{
  "hidden_size": 256,
  "num_key_value_heads": 2,
  "intermediate_size": 1024,
  "vocab_size": 8192,
  "positions": "rope",
  "rope_fraction": 1.0,
  "attn_scale": 0.125,
  "bias": "none",
  "parallel_block": true,
  "init_std_down": 0.0,
  "lr_mult_o": 3.0,
  "warmup_steps": 118,
  "schedule": "wsd",
  "decay_shape": "linear",
  "final_lr_fraction": 0.0
}
MLP neurons of a small language model. Each row is named by its layer, matrix (gate and up: input weights; down: output weights) and neuron, and shows model dimensions 128-255. Each number is 500 + 50 x the weight over its row's rms, rounded and kept within 0 to 999. Numbers have three digits each. A neuron's up and down rows have the sign that makes its largest values positive.
After each neuron's rows, "fires before" lists the tokens most often just after its 100 highest values on Wikipedia text that the model never trained on. A number after a token or word is its count.

L5.gate678:429509574519445506567535442511526487530525530414508477498522416491532527426458468472565518568412462613466388466527403482477483446528606496574429611470531540530464534568523443512458571570441504478511479371515524555558530400552554535540465506555473404451421509604546434558517488480431472472423491554520454493500495512487619456484469553475438435524520473433555544462564406413539500407552
L5.up678:561536492473462535502562552557512534523442510504545422305481489496414432576443448471476467420363529543451387523496554555474543483503551533545516605484577518420516500566492515548456451464522553489500493536505573532436610579452481468389507478442526492460572481414558404501474456513527458434574497480402508477501504563487443601478477452428518494537466588508561465521491571535506533522419
L5.down678:508439466497475511410569508512510478455571479465514449400453489542501493499495464533458522507446543509442476414416490569516513534513556502539524510502538417483510526580499481407538458494516525627517525511501501603537478538520485501519509471516539545473429629471540476485549433489447533582482491444481440541520494443624444539443558531498492511500386441498488481497480553470547445520495
fires before: "2" 21, "1" 21, " of" 8, ":" 7, " |" 7, "\n" 4

L3.gate1004:473489551484503532483591564533495612495527408474501536509494487477523488612619439516495493493524515477421429427587542474560507509508571455450515484377437544510467442507447471426499486598387455485446502496547440555515522510466549500430447510478565503480534564474510447497537418466506422481519483575525495493528567367561545555503483533585498531552541556503537534435595561653458549527424
L3.up1004:485464471522490552530516514532486407574519512574529537428589410427523498484441500479498474481532542522480457529451472535479568547524517481410652548482588513511594493566471505477502446475474600538427415575460472466527613513488455481481482423458367491489465485505477519468502443559563548584517447563424529521472433582462549411595449521536490534462498485527560465577494576516444422461445
L3.down1004:556580498511512516490543615418460568517641490512527480534460575532463525569523566472464445519481513491468472489519484437509553483444570489506417511497540454554545445452506588468516565487466505482515514474416476423492462554521484599523463613551526515449520546514468427518455453470513529483460392562418502541555476546477575412504479473505459577469416521573416405464603488511607423442563
fires before: "\n" 35, " The" 7, " He" 6, " When" 5, " It" 4

L2.gate772:532494606457467521542544537527427511528516492521455526484518430522565452597436447472466482527478530369446422413484523545454573497480528509397530565379539571453547379581519493537497556540443513485521485592518477458490519569472462445493458450426500436408427599479470652408476468465628369494481471484537493536554470570466510512554502439552496556526453555395482488509519606530482491440458
L2.up772:394597509502425579534571460470434454493472521506467436459409486564490522452516528453488433558622540450533498488470519525594505488525401495489477543439592540455475394496521558523454500484406477567407448524535478462458600461523520552492448471482559474377454544539425521514471453496477408472477477427593582514534509366478455430591461546476502538488497508382463518378492530455480426473488
L2.down772:412491503439508478390503492494520562486523429393567504472476499533496574496506571447465569494539481501438496580481556481564508536468579508522442502453482483566514445473560504532519418535534493495380472488447464546598481567515555496442492562540553546409538542602434440411549453536533476477527517559469445484585526519549526444505495529390510523563483480557457459463491529478587443474589
fires before: "\n" 41, " The" 10, " He" 6

L5.gate839:520580492494562515488552473459481526442610555440473510500498600537500554424490541434423455608478535463555452468577443549512569484612402549485536469464496536543481429471601525552585449501590450499438451487505512530537529487495570479502626481505503473518443457462511571538551436562518457471524481490489550505498487519556526560581563477467557473507395454485514559462552575495454561480418
L5.up839:543533481471506472489546521446559445482576517444460482461389505414542563494498541509492504548429559430543479481541577433441601560515433466546529464497488482476503455487597511576485493523591486467459481517519534539505553506505480441635448512579506458531547577453530467482502371528501585510458494482432448580430543430494502482537610489474590478552435504572539500480523524504516558515461
L5.down839:494458545496489513536553484555614477416486510441411562529494502517542613503480514524599457492427501535516617535519559534590510564453526493567483529480456519506406551523581582557496519484528446444533466566548428574460419493488446487562453532509551498484491477511494566503546515472477448552562429583495595523485417493437481525565525457536515470525433481469483448461540508531513553486476
fires before: " |" 33, "s" 13, ":" 7, "ette" 4, "kin" 4

L6.gate52:529497529527412476495469599452586432497491577440550444530539452536364461516519468527472477598541481376475448548500554423494522591383453492437538524453523586499534577498519460508527481423501628599486475541528515484537532492478481459437472560457521509516553461491604519537535435447521525484584412407558642542496438476529514502541524447450478467451499512525466548511519506522512572456504
L6.up52:461507521506583422460465564513435463566552495485475475372434523528486560513463552479509449509493474587522462541413550496551534529464639584542496498515486540524532428528474522464432457580447469465511541543463600451516509448557444512427585429509535561536544463483409542459531513457575529489493430548425435389503536552417491442535469511508477555542515516457400526540382592431537453450541
L6.down52:466432629470538462577471418446484440521498459498547449577542411643566569557548495522480488552526436530466474518574487451419514464488485586490485525486490461488495490420518529508546564501545503455490509578502557537487508472459384450518461559424413500445483497466548533506534509470518501504449503531427496504542512449456561516479517485441504529533582515388494472558498534483539513571468
fires before: "9" 39, "8" 13, "4" 8, "1" 8, "0" 6

L5.gate631:487469486502485602507539465530508568495580499590426502483607428469451519602525527554540431526511463559537528490466544512506590420460477509465624508477493464493539505407455530489561434559571454535463451453454486500498598473501366515491519508577497558568501511596522534516518531605515439416561510449504544438490446546364475494486543442575534484454499594499576539578476455491512450508427
L5.up631:414457612483473531502503450518505510511489488607488531496610391544559598532571489487493501598485442531561417560587549472552574455508490550476571542548513519474583363422482495516433488514512473550534530534542521481500452455470539497483465451522407445486529516573603570490541535480550417463471519507553552479532442531532556516589497501517401510397490562508432493471565488429480434568485
L5.down631:528564461505518531524546488550604397523470455448454519608508523488500595524454548523546481482556510492556503488529536543540518481486462538447510527534486501472508418493610539620490412503487481509539529489553486431440379462578561441449361531570556432465491502520528443448587512485527463446501561452526518482498446528564475496587491583521508562454445514543466453498508523462548571461544
fires before: " |" 29, ":" 26, ")" 10, "\n" 5, ");" 4

L2.gate83:553529517532392424497507505469529522510547460508527478500474525480426648462423481537448452547552597436532532436560504467477455495481498408557512480525512482481421446461577462518494466531535502518599472571536489479478460514429499445473577440456514439452506494490463599589535499525565468434507532487557558390526467513494610567489421427494500436449491419484396548548489535527529571423585
L2.up83:477527541456483531457543522441532536494537462481517427558370550528454551484362481530417493543430534525492524471575515473458571495501523455601404515468472410502508472520530489463552504522488541409411477484662496547534410509504477496455432492447590536484516457525389575553628538548487500476487475548512533438473559622491512530526468498499549386508564513533426461504481507532519562444526
L2.down83:440485533501524479457558512528563438437599514446549390467455515594567560468467617367530421499464472557499602485525451506551458544492521471590475513457549588436535460442478473528544445515405541421588503428609549550455500536514486563482433414479575439542594552572491514643496562503453584446499451548466504452576517510530467572555535487509490530431486501492526434501502527467559507485481
fires before: " |" 39, ":" 10, " " 6, "ed" 4

L5.gate618:525581447421567511439516572588480515408450520509450463441480528479446508494538527362562461476450502540480500523546481496451569558564513563495507427542472490450616552488505468468398493523469486403442435478516470533466554545476482449533565503540484577490509484455439556553476514470540446480558467557477575473558489418464511533457687498585504478559481529513515440603455454476515523547552
L5.up618:612556437523520475472502480569467479523558402587464460490513486469569493487446468405538545610471491562423470525432464478478486518501580524565523519412421493439431554522504513447567520516483503546462580508515493507538389451476568476625419540540483508533527609580482431609487483460445431495586478487533529561420419500514479462538438485483489471444463492603493488508465462448469563374522
L5.down618:630571506442427470526478541477470558495479533553463446550468527479580425470402568522591527632464528451420491591508525517420429500474588481511453511387499590373478476460527422420444513483488561476464512473501502561425437495485471513485431535503482546570571474445503441566436440584461493534579532492617472528500465499549469452509510500516478451531415534530468582563530535519508483484558
fires before: "2" 32, "3" 27, "1" 17, "0" 10, "4" 6, "6" 4

L7.gate36:488472600441514520537515515495550473489449433594538501445446497512448501491500544469451517470494510559403521452455501431516572493471506407509591399464479440491572498515523536485595534462533534584547384473511574437528590509567619519481427570494543490471496510427472558569541501487414540478422501400558504500510511547503518389492495524420482457460473544467506510532462509469487473389592
L7.up36:423537509473523507499574538498520491624583507556540512581426502540475458547510533531547508501481514472540419483393474471459558417446470479433553491565501453448557419440500545524474416435523536476431515537552497494484475472549422469572491571422458530527474515506418537530487572555427503506417520491435523462461491510471568418504582502535547479464462527624512601388603509442537483496491
L7.down36:446482470532461527564410484465417563497416495449444432474517490484467472464513579472530499482456499509478522522570497443498488562466481527554562462533521463425435620517555526476599545543501438545505413477542510545531473519393440418446425402545516477454548442400499444461541431537485462510417505567409503503440524533439512461553531500517496535497553467492525408393512479496552537545505
fires before: "s" 73, " " 5, "," 4

L6.gate665:502581474541487541518572508474450466478462527526466638461463442459536476483547491631503486580536515633439518483365504531517589564504411486474443435408585479524466552492519501484461524458479524531443459469459462505442504523492500509513445510512531514532455491589520545487604460459543490488480502501516573545540481568507523558502443437482479552432517439474566507409452521555557482567509
L6.up665:402490525536557463403547484458426502472507462473440492430540439476486494564506577615523390522525511459552546506529516503502522508531549460506491479496531379525492432527547483512542585421457508452466516403545491489417570525453552507524547484375543486615464457563531549474556483514469533572535473489525507529450453536410503442431416421470401494481449553558608495481443480560573390558422
L6.down665:575481446580559517475475514450574483539444472461455523477494613504553532478538488583458459494529521576487525504495529584443438556435479460477573494544529521555478500521561438565534487481407548483558549507490491431549504557446553513598525531563445536529361468505542461469568537618478464516427526431398511523541422520484554493598514494567507584453437444487519481496482532559519459515486
fires before: "\n" 94

L7.gate736:447399505484525562544463416512500529492513456399621434481487402514470517474472445526488510517534526496422497390530475514498474427418400528485523467470470523512483444517528593440435513611499512510523543527559490472520487541523501548343448515542566524588525542490483490452456417454495469561502462494461486436479514590436505421529526511442495553499576562456427380448589537549481518546554
L7.up736:598528415444518570466560532495454431493518637471518507520526578455565455521543601471402561511549529511444475367500477482603481429394473418470440522481445518474508525476466493396505537514469520519512506527484467465509438447507549510481395450529522504490576507448536477624499535452465498567533512518445457527575475490557574496565463472452521510542464521465453454491462448477401468536501
L7.down736:523474413535455480528461395515404519444438513481585534529442507447427591532539522488465495469533470505573536532397537520581558543428490559484550522629549425461584436614510467474485493496485477465519512485565536538425519566507473538526477581542454495490510473481596542441468499438509509447506553495435459514460492523483388541422507541516553525411510487458461458521492462617448500554397
fires before: " " 58, "0" 5, "1" 4

L4.gate543:556534466543409471422496493470501572506523594520524442598524526412402506464441549508551513508461528544454452553546429569553560414492475471416438516514537485508477534505445576455530409527565539552542500442484426570569531407494498602454418582513543585546595542450531441502462461510528483530438500467609510627539452478466545491437548561532597552512383420483512466505472557579396452531462
L4.up543:499528499414530504477496517452459528521530521489476499585550482512411522479547480461432507477614489513477481486498433451587533532524526525565498463556482443432503527476430515491519539568456436569451587488568569508495552457546457477423592570482486501520391551574476507469491483435535519540483522573509561533439482574522544512488413517476517529457566552460485426443445538400404505496426
L4.down543:506592475535509461492479477466405532504515488534519550580499509465515476456521520480505489516534448515474447457589495541491490512482536472493509558571430409520394498477418490399540502536490486502436519535539568520536518468605524553531478541500458519546545489403475589497530521483572430422485539524504434522449504501473551445455440486635550517510451505478479535488490555587411474510468
fires before: "\n" 49, ":" 7, "ated" 5

L12.gate346:464573536523539551541486593575485482489479514531626524514441562527501429459544428386589514482495463503513522456428561422538500497435435447488431559549576426511463515426464494499505568484534576572457549454449540435583479484539416480458516520451533505614441490478567542536513497490539488474522456505579423460463555503483460479492568530508541471502462531376521476463443521442493435458441
L12.up346:505392422534445542502419465550463524527567516586555577452526541512475502521456476550465587522486486454446562486470528506565483515499501468455513469500440542504511586622520572484562452441545499487499534461483461440513477515446627577477532507516404541471577461543492526483448394451414520475440515487520604597451464544508440508492490523433469452478559575527552494513527477494439562447592
L12.down346:522605561496451477479565476514524485519501549461497434525507498450458510519514435416594471479437497428498441500564500525531496483477490458567532484521477469505438465500465587510494520418615522554559588585464443516496524380479523534535502494593493424478477454550558566493505470479432619493430452474553449545501539482516486547409548386466507462449490531540489505546569539439496471490554
fires before: " |" 47, "." 9, ")" 9, " " 6, " m" 5

L7.gate843:555546476490493525421369473455436607549528495492560448465508481533512387555480446520489470505590546407456470412538483478483481416406462483515497448489460432600557471552472434513496475556515536448432527468483580455565552436462520565467482417481530549508511524520503528456478457516470523441461472400516400497545497535559463523414464442486506470512528512431520532472585507540536445534535
L7.up843:601517557477505513499438505585511534493524498425548439497503437527496477413516425567400525501545530402471607437420511434495488475485444491508534462469464507497485475329460602470535435583483539469471546501481581462459520514447593386510518568526491445500571486534452482532472531468484415510540482526549492540504290478558528600499580502521517461492521466402499489543560482547564521513453
L7.down843:450519506520568464479494504566526467419490407428536412565539503544568520409490435553623519542486504512477458464490517549541489500414427459457526460504402524423534478531535543559578529540473532478571510451542553530479599423466552450498569537509548485502438450542472467514479460541509409524446410562466397538506465471563460429562522441544491470402559434397501466509563431541533466570534
fires before: " " 98

L7.gate567:452538531499529556482460426488457427435469501559561445428475474505495426517471356430448358511522378555511468439510527583526520478431536484507510503500535518461484446467463486567537369534499451471539505440575484449485498396480589545429454569465562525543573495541472479580517467531481500486523454561469496450422542460497525524512560502427504578485553551517510492528502567540481445482445
L7.up567:505477550600451441459497462513523443540553389529450365596535469520530457502385527476489559497467545462563521427602536519480407543573563513432451517394572447531559486490500502540439501555532483525501539468563547564435461631473394523473475489523494460465409498502491451496482492453470528462488482455464565525574454533482561564514548524603470529521424573488525503454501555480414503491456
L7.down567:498419515503530456531548416496522454456392475444512506479553510501494519436511568553491476479484567468564538437450489604457455524556524512499477549546605494480538472497441516457448528574516456449561624454549498437506490498456407527526409545543550504482454567479629431573531476495455485413558452441424540524490527518522535491571536456514458527550573535490427503506524455537460530446508
fires before: " |" 34, "\n" 31, " work" 4, " medal" 4

L5.gate730:456474544529520542557515523477426482553543516486536487587458542586478457567519552498541446569452419493494421424450528566539423523516444507519504462366513523474483473549616480534500475418533521478421483639424436418540564452515482482552474621529576415441553486473504494520418540462528450506524439459529473390465500382438426549494470430505491524528462484451567438582537524556561454508439
L5.up730:562461484514533461536421540505545556460536613507609554560425578516560479617401459550458464411435454621517534526515460548410532459612464456514443534472556528459463535497507521453400507452513527519410496510567379444476458488474502462509460558517459524565397430447529504425563476441496487478472547483504528483579506433444553503531451549500564438510405504434494480452539574517537424445488
L5.down730:531435476526450526602528528564475501494533411470533549552589585547607437518528537568416547629448514535481432552476611444539446454515586536622418534466419518471476509533488495546480447523499517525526545506516549564484483506578433506517567481492542484417510422488437480450461480536457501504501542483477454495633581468526534577587536512461432476560489535496534420557513571530574537494507
fires before: "\n" 41, " " 14, " |" 11, ":" 10, " to" 5

L5.gate156:461430481437481557434482466586539503488483490597505502505500414530502508536497534513498531506430577577480570502520487605439551478463563509620532467539469511457433437422541520530500436487628540428551547528486540474452446499461482496485549478493511551390428431456523467590460458551520520401505556542484496443464581466472410512482536540536577407503549555557511436559476574463498508513599
L5.up156:503575411469444573507472475534554524453494520571539486518510499563565415557521524414529570543524498458583543599462498462478444498453507501437536432412458528525527485480491496514454456502559583543453458491573528577540482458549607529449494468558522429528431532484516450576410524521505484442606411443553493517538587543495580463475590542520505539514475622553597455456427522570492537416471
L5.down156:520560533472491499483379457477415545460513528450432521501520419573555493461493528553470501469519457592599519455501450452519512462485480403494643492490484551444428467555515478471555660477525576510541497442410614515391452506559422500456503617541497550496453432431510394407439482474423545443541477476525584471449567536462521480533508473464456530519465485478442538538459507573420571509583
fires before: "0" 36, "1" 19, "2" 6, "===" 6, "3" 4

L11.gate621:540520455567501459388408520534497467417525542541516531555559366437491513484520504435542472464470517548496421442511492570493525480519468488440520522437467515511511552495463591493458448548635423418491465512487415492498551561538507481564562419529634510427457492511524403621507516428540504466528463610513530521579564474540489610404497471479434483528455474466503575478546441488486573524529
L11.up621:461477531473572497427438482562536475508582535523492492526592432486502459480508496495481487506502431525490567452548421556517477498551483579605561495474455553485503537426463507524491442601590443566438501634539374397515527514462450491570565527538520443490525439563522460553510551474500566502589441591446480546506581579486506524464479465457365476608523372468537609514537428475519585584556
L11.down621:427511489495429505453495414525575541526462451458466457540614547475513536483388525496522497486427476483525445432438489540477505578561568459540571517438474619540506517390484429475521547503553490569500549475533472510528542480489506503453451451474419468549551585520555503492412449440471474521602525547470502515544643506454524424576441485404495490528579525486390493531395535446471516411490
fires before: "2" 54, "3" 20, "." 6, " |" 4

L6.gate738:424507529505517563446535434587504553484524484507442543474436460378534525542473425488529422470511497452522571530457442507526439506495414424436567479469559416517536531491425571422485550415520588521471507602553508531530632559495514402490587573518532450495549501424555423480439447505478471455410510461570431470558517529461573481482512525484672470556528506437549473510505514542536460525481
L6.up738:504480410484406524441541433492380480568587615450501473535445560509455549514558508521462531598523561527604471429506529559544487519477510522516522529491551469392494505532481492584492485488524542418610514410496438567470551425404485476450552442556499477501554543536515563500369453416446458511594516531511528517564447490487455525548552422655551471547491356529462433497587411490562589572506
L6.down738:543519466487386439549494407539486544542457519482517521541424487478515578482571541451444493465408501479480471461447451418559556484468470514394493460486506416449548513574561450516515458566589467478552434544528473547429466449510554452453448505535463525446485317456476544467391415514400474560554557482528473577519514473504654467508498411493591470548551397481472488520575453575517528559497
fires before: " " 48, "un" 5, "nt" 4

L2.gate204:486539536484439480401589498488562537556540491489451591577500596410638522445521562512447492513473510515512411507462584390568522464487495579578446486428509561486461489387551429511525503470608476533560686519507466460470486500491468535596556529435608429491499366585468501523516597457518533377428520448488521472545504457478595492542515482531603469382506517455508532511453520567465489509466
L2.up204:437554467501510472401539444486547478545539493473414578518543565471533517497432501367438529541584474439460343430496467407505500433488548501403497581517504520559481396484428487574478480519555538507461586541512508436538512560549485574479514418537564431469487530469440434543480518422554433397533522539496543501523480437511469505505562459582593440406464564539453483559504538579394416518439
L2.down204:493456450509487455442507366583530486460476490481449493511551470477499541467467487528472396540502505476472529452574562454537482458467443415397453566529449537459498482463501457594521503525624513544603626516513458450470517491585425530449542432489550489531488520559494530475417520465472510396461530470516530553538418482550485586469540398600506430431447558491498543477522519530429520590431
fires before: "\n" 51, "0" 11, "but" 4, "." 4

L6.gate245:549441505439505544450477471489427557510454545492556437542454485607556516479481486535496481565482541550468509541530446567596391420489433518473395462502430513539522533502450459475516385472464505541457478464514433462563629469518414551529432510424492428527532499479470579482581466478513467464429537469502535499550547570513531542543504542478546554533446408568428524517410378483543473540532
L6.up245:491427513428500560434519521449438526531419522512542520501377471588523431473468425555516538569514532557547556503477456513525378439484482567462379500565466540563524498440465461485517448420434500511440459514520462502588548412503452483538428447480528421481511502544453515523532457495526440471464573461525526486540521522580486492539458581484484509519510425485484478484476434515538486527492
L6.down245:496496578526523532396520561496453521513501487538555503460407448552595411544437489552459417474500496523465471419512540530506514558540495474514465506546470424522559482471502540476520499412433573414398584513518449515479587453506512473409466467416519526492514582458485519510537434536559434488455515467450528449510455524483505460570453496547507509527488503582550545452506427493534520588479
fires before: "\n" 100

L11.gate887:542560612495511519466538524549521502580442497477503522509511437480458446394544513508545444494532585477490478460573555531521485500523543484439522449360523522491501510460523516365447493443384441508526513506575513564536579467464533441533508510526549387546477473540565448508550560396511458563415498472488538480511501548432633538584437491446640470460486527463509536421461502520467630445453
L11.up887:570583516442459445463547419574534558535458400534439399459497532517565498499441633538542479544570476426484520411512501599585490433528678471568489411420505489466570530452490503572454593432503443558483555489558416575586494510437457487502459551469553492550381509440531415548410467539467515524462449468488564586581490493489469541492476502450471506467569555528517456518498526431534474525551
L11.down887:512432442505455450518507515481588459480480516634468544409579487476542517401451537518480526571468493544452548474558470489421497602518547495501541555553405495505380489510513525514443464586503589450544532482475561501507414524586457505489564494572460522571544517508535489532637598450579445475514552490532502488470471403472606401518461502613494464440557469481474518522508494537484460440558
fires before: "\n" 40, "---|---|---|---|" 21, "er" 5

L6.gate468:452569569491447452467480486468395466595551519539549600555521447571508548497505570604485497464504506460511497564497446547560385502513434427496461520479462542532463527481539491487512477505504525564461473464503518493599603494456445581499542578452574433538534436531390558447498510450437470553574580508546511474546528600510545570549470416522477508459556472638529482476450525525450489603515
L6.up468:536454493471637503555542497499441534455413500565546534556482463476507485458525572577554512555490493480554499565465490541499402523483406513527407492452490488497517491457485495430432462490438539512470476418615497454569527435510481580432484522469416433494491460497502546455529491516506475543472479480525521510483571491553441475499496493459459530531443408565520508550428485472482423537498
L6.down468:527525549579500509445561548488423527418614610569565404546523541453550488565459496504433548477538463455490525464492582482527462535495455491587461503567588479454453495415488509491513569449430589409505594535425463438538535498558454438507463541442496485436521511458531505511584542597436551486508474535501460526440418404510527470489537540478425570483469506578525517513540596532564476597445
fires before: "\n" 100

L3.gate222:535448600535411471447486496440508558510520512500458476531416570497477495471486580582520439483512570567495610485541523492443520521516429454525461514583430492353497445479509423554509583538525457523398532430489385532493539463568549514434518441529415566459542575499586565499537396519491476533474494457502548514404521450555517467486447472513570453560516463458522554451485474604571468449491
L3.up222:432481428483397450442455558499527481540512527484558586522499459531491580534502526411477488491590459502442491446464425453435579423521452507469406553538460541469473446498506521474442472461503505509470638482552473446530427429490492458514606507561521507490514510491561549405562487523564409487526532431493474552576412470562373397424498495492477427513566489498479513515427487491556434485437
L3.down222:465452483523515475496461488506460437549531519554526474489452503520429496537566525484406511569526498453409487401527535496540516506611468379501512538624475489496496494455532540485540475419524584383573477523420402560415491494548577487431490497499577489535467520511507509506504478541433556526419544504585532510627446484476445477441529670420521517501469484495513445476482477550516499398497
fires before: "9" 30, "8" 15, "-" 6, "ita" 5, "ta" 4, " " 4

L12.gate900:435566515548494544528512548532601475480588495576520507487519516486451437518420440460496509490521497544500502544612523557518577535497519452543521488527439495487484439513501513532406520621528423581487477486524490518473594506522401420603487485397447507582498519427501435529540576484479408444540528416456528497476496470491454508500492565470527527424435588577504578577459539510582457459469
L12.up900:423565553510558573507485564537460488531532575551555547492477527445457474548527483478476503411460443572486432531519566530536612577557529450508399456645517395534450509473444547506438552548474471625438505519483581456466521490489483545492499522491439528498623540573525477444433403450465417496543501487547450513514455465505469441492518421489468488482561463517494519507480551485476477503555
L12.down900:493525482455445487588503470516520531532514566549519476511453505428458486574459458478458387510528533486495446527415569523550484454448544543579539483451502493502461483532473488545507539497449454504527502461545436453511525533475480504441503591518525529498459537499493554414484462457530493505502509495505503556457544486459517472523522507448581453498501546716511492490557522487491454486529
fires before: " " 49, "\n" 38

L3.gate749:462532557403510606529498446519464510458504456591554513419459537536490467547543583502482439588571465477518497488460515517576502554505521468533605548510545462487550512443536513456551590457458448513472460620562578522537425485489504559489490459464476510526526401423439502488433417544553390457529535479481482387596426476521521441530544536469515529486518476476511576627553475604531388462476
L3.up749:486492587396487613433533497594433426529405389464541535486533444491432526502532553527487487508560450495531480448510422530574446494412458467502500576510572547399495496493561502461467506461476475499491550561597547504461497554575486483518511478545553535532464414456504490388464464480635542422449550464518448454562570491557487480474507544484487539548528464462504566534448462560581394491551
L3.down749:508519440508391507428508465515542491520524530416431486578517522647558539490475501500542440467447380481487420498510536564499482472405507448503494415401481461541545491432510412484399519509533481449512575404535519507571538434545481438450511542429417485488521475470451504503460469454437438494476458503462518481445499458514547507516482545552501440507450465676441431463630470588484471526541
fires before: "\n" 40, " " 34, " −" 4

L4.gate473:555497510491453488536484547523466506514471473508413360429490503562491464342433449551476600532406583517430416537501532496442470475532423464512466472397538552479479581545497523497439511501482496518483600487390543475469563389497505515563533480504517430499567532570422532412493435512437450488463445438476474478567502448520483498508527446501480515525459532503449537444506466467518654548404
L4.up473:581443453505478571527396557548528517483541484515447444460494441529443484410431446519416514534397501565429541599439528523436457459540501485498477549462513460449483548405500553487463528453475502547494590498480457494516491394490543455549476561478544453514474561546443432406551385545470475452466527475497539556477437447542450490505602488503503585532441537482497484509517502501540588513419
L4.down473:490400494524396433464432566550497483499473414478492426448456491573428532343519539528493535523513555512513429444493505523474521439551485558568457528503480576489452463515486545480444556515515501434490606418392504524468570456505580483461553460489503545429539478564508504516554559439528427478540560432501501581472502459480493541539530501451538471478444449537488555507456502526509528457526
fires before: " |" 23, " " 16, ":" 14, " of" 12, "m" 4

L6.gate48:482574603461465639513491499510462482530411533502493583479526513454532500569509543486411439526436452451447399534611586541516516466481428509493430471545489497404472495433471424540473537611533472522530510574626522507561557496524542486461608333543522487526430461531515476500520529476494539443447507498467507392443509488444457495426520500509591527617622419586554528476530535488526436491521
L6.up48:493525536578532539486509475475524510554455541540562506439531506488414504525505460456563458427490464497529458572495524491435454537396483480430589476471548484521459484570486466581485408441465409589476564540460511426473534577447554515400467433407544485573481474508459461622422385410547498434492576498546511478530530484544474487392577537478494543455574513532574549533469470541585576474522
L6.down48:430477471446451511506413457462457470568434506416530602529532462492491444520485431518514533556492444546487465489478502559494470548478565486502512558527526565521513490519532404568481473467530520602497565423474547545530498395513554424480440427542480560517518472518582514379407542493406509534506587496525516536540592453519548477471482569482506525503497481551508518497518552498525486441507
fires before: " " 43, "\n" 33

L4.gate293:491531542495465443454456496551412428397454505586494632488487553541510404477547475624512507496458469451547508419419509564485403493603494381509422502513502451469455519482485512490562539553473429582554436536527540427455551537462567481428444485469501484495516500584495386549532494535457461404575408505501491419487530482515511541513546492527527444503571528424514468427409430536504359539481
L4.up293:487461523546491527496501480560491487403400568537479603562589516527530529570474512451407386505532475493541449459426503499377426528508410440524521494464555501479456487480551458531561438520465488502474493477512477427519531607470562515432438486560468518516448493590496525494463456535542518503560537501522441466499495465468574523494480442485499529538530480380515564581428489513632427504476
L4.down293:536507474569518568534513552526451517488482517418550499548547530604462392489542509579519463480544412534424526451529562560499471459571401379408473454441496498500500514440467587592558538610442482537470525501414465513504456567515460653503530478433529486476524568552520547456579455517506521532556525536527441463507446499530528531467519521431523489439555469558555452482557488468554497507480
fires before: "\n" 78

L12.gate358:481512545539606472494501496575436449493431475481442531462525465496540466549423539576588504438447499502539463422502577533469444540536436507452582506502505525540500602507510613538436521511506397591455481509516520441555596487462500426401492480513486504552585497556528505403501465526495470494476470632511526532517546409542481484545485523449559495439484452572499608507524490595463583553593
L12.up358:428469436517538490426543526559460489563527482493539455466527599577455431548482426464578519461424475527483478501447513527467436600388434504525519497559446528479427503460474627497380505629489512627521515521481493485568580486467443522489485461470516467579461442454491430455478462472483469466557596500499543418500481471531483524515465573490550524471552459560538575545515521556508520409524
L12.down358:447554575537470454558479543526496550528449609438485530518521435495486501443483483538517552555570481449445487533478516479577465514439548478483472434556497571515481491494464468573514549612453490556472461554398535582478455539520549458435383496418468470463487414543527394346494539482514513383470452561533520538475493470499445475567404506542488563518539556629404514535543567549528464459546
fires before: " " 75, "\n" 4

L6.gate625:470372531492525486500512487423424429530514581508504392525553430604531515504547510512481521467480615563489560511542457455514459463572528457482487460580457466466542451464545435395531416488461528559559507423550448476593484416582508500548483535507423440488478529521441524409587424505517454493529615512527511488562570501534557498558503563436471506536553516461560537500466443473550508473501
L6.up625:443446528458576455535513466458372476448533479531484494586471529572556455467492480480472524481522533529505537544556419551610490480480518440527415444528500611479560459477434502517475450476476469524490486505543476489475566511579554513498518539499430391473378409516483518434588414549523457454467567514553461450503530476494632437584489453434508504444543409486526483525449458466582491529511
L6.down625:539454571460552546460528519453352502597534513573503568522484501512529436511477533485490412531450526527491552412498554610486414557468559426490522507583568468523542456468483482444525486421460525481401491453469499484595569470534473509399487527428581501438538497459521442482507411415498443524449511494468500470470474465537579461522491538493472565524522425553538496520509424462520498578507
fires before: "\n" 100

L12.gate445:467521505542452469479466500529526429547499427535391478511458393480455471427429495483530478419474531518472541472442461513515544442567518513464344444471485454454424524555501563484575378481613551457511529446480572551544598504526587428521462433478514575502539524516574566447477418462494539436553447519467504552466437576463543493435439451515514526556395544410542501388458544545465540612451
L12.up445:409520536472557439485541418520557613509582504530480568411554508498414494488564557474484428511467437498523502525508569601511531456471540433446550582396532419495496534507496557562498460519519535433492478427536535509501496437546510574468556411504398524526525482485471499494480534485449525420474448510422377511590439459479489419445446509506389513576417470473545435530416422452524492554401
L12.down445:550485435543513528479512555569502562554476479525526468426495360612463546513504615540419533493488529576411480507464585514505575519563507523396605494573461456568466519525472506573567513390543577432480488484474497527561472513537470479551502499547466511483490464487527462521505509472518577471461499510477441423467599533503449423506541533478510513538513536331471452478487530496495456505475
fires before: " of" 24, "9" 19, "8" 11, "0" 9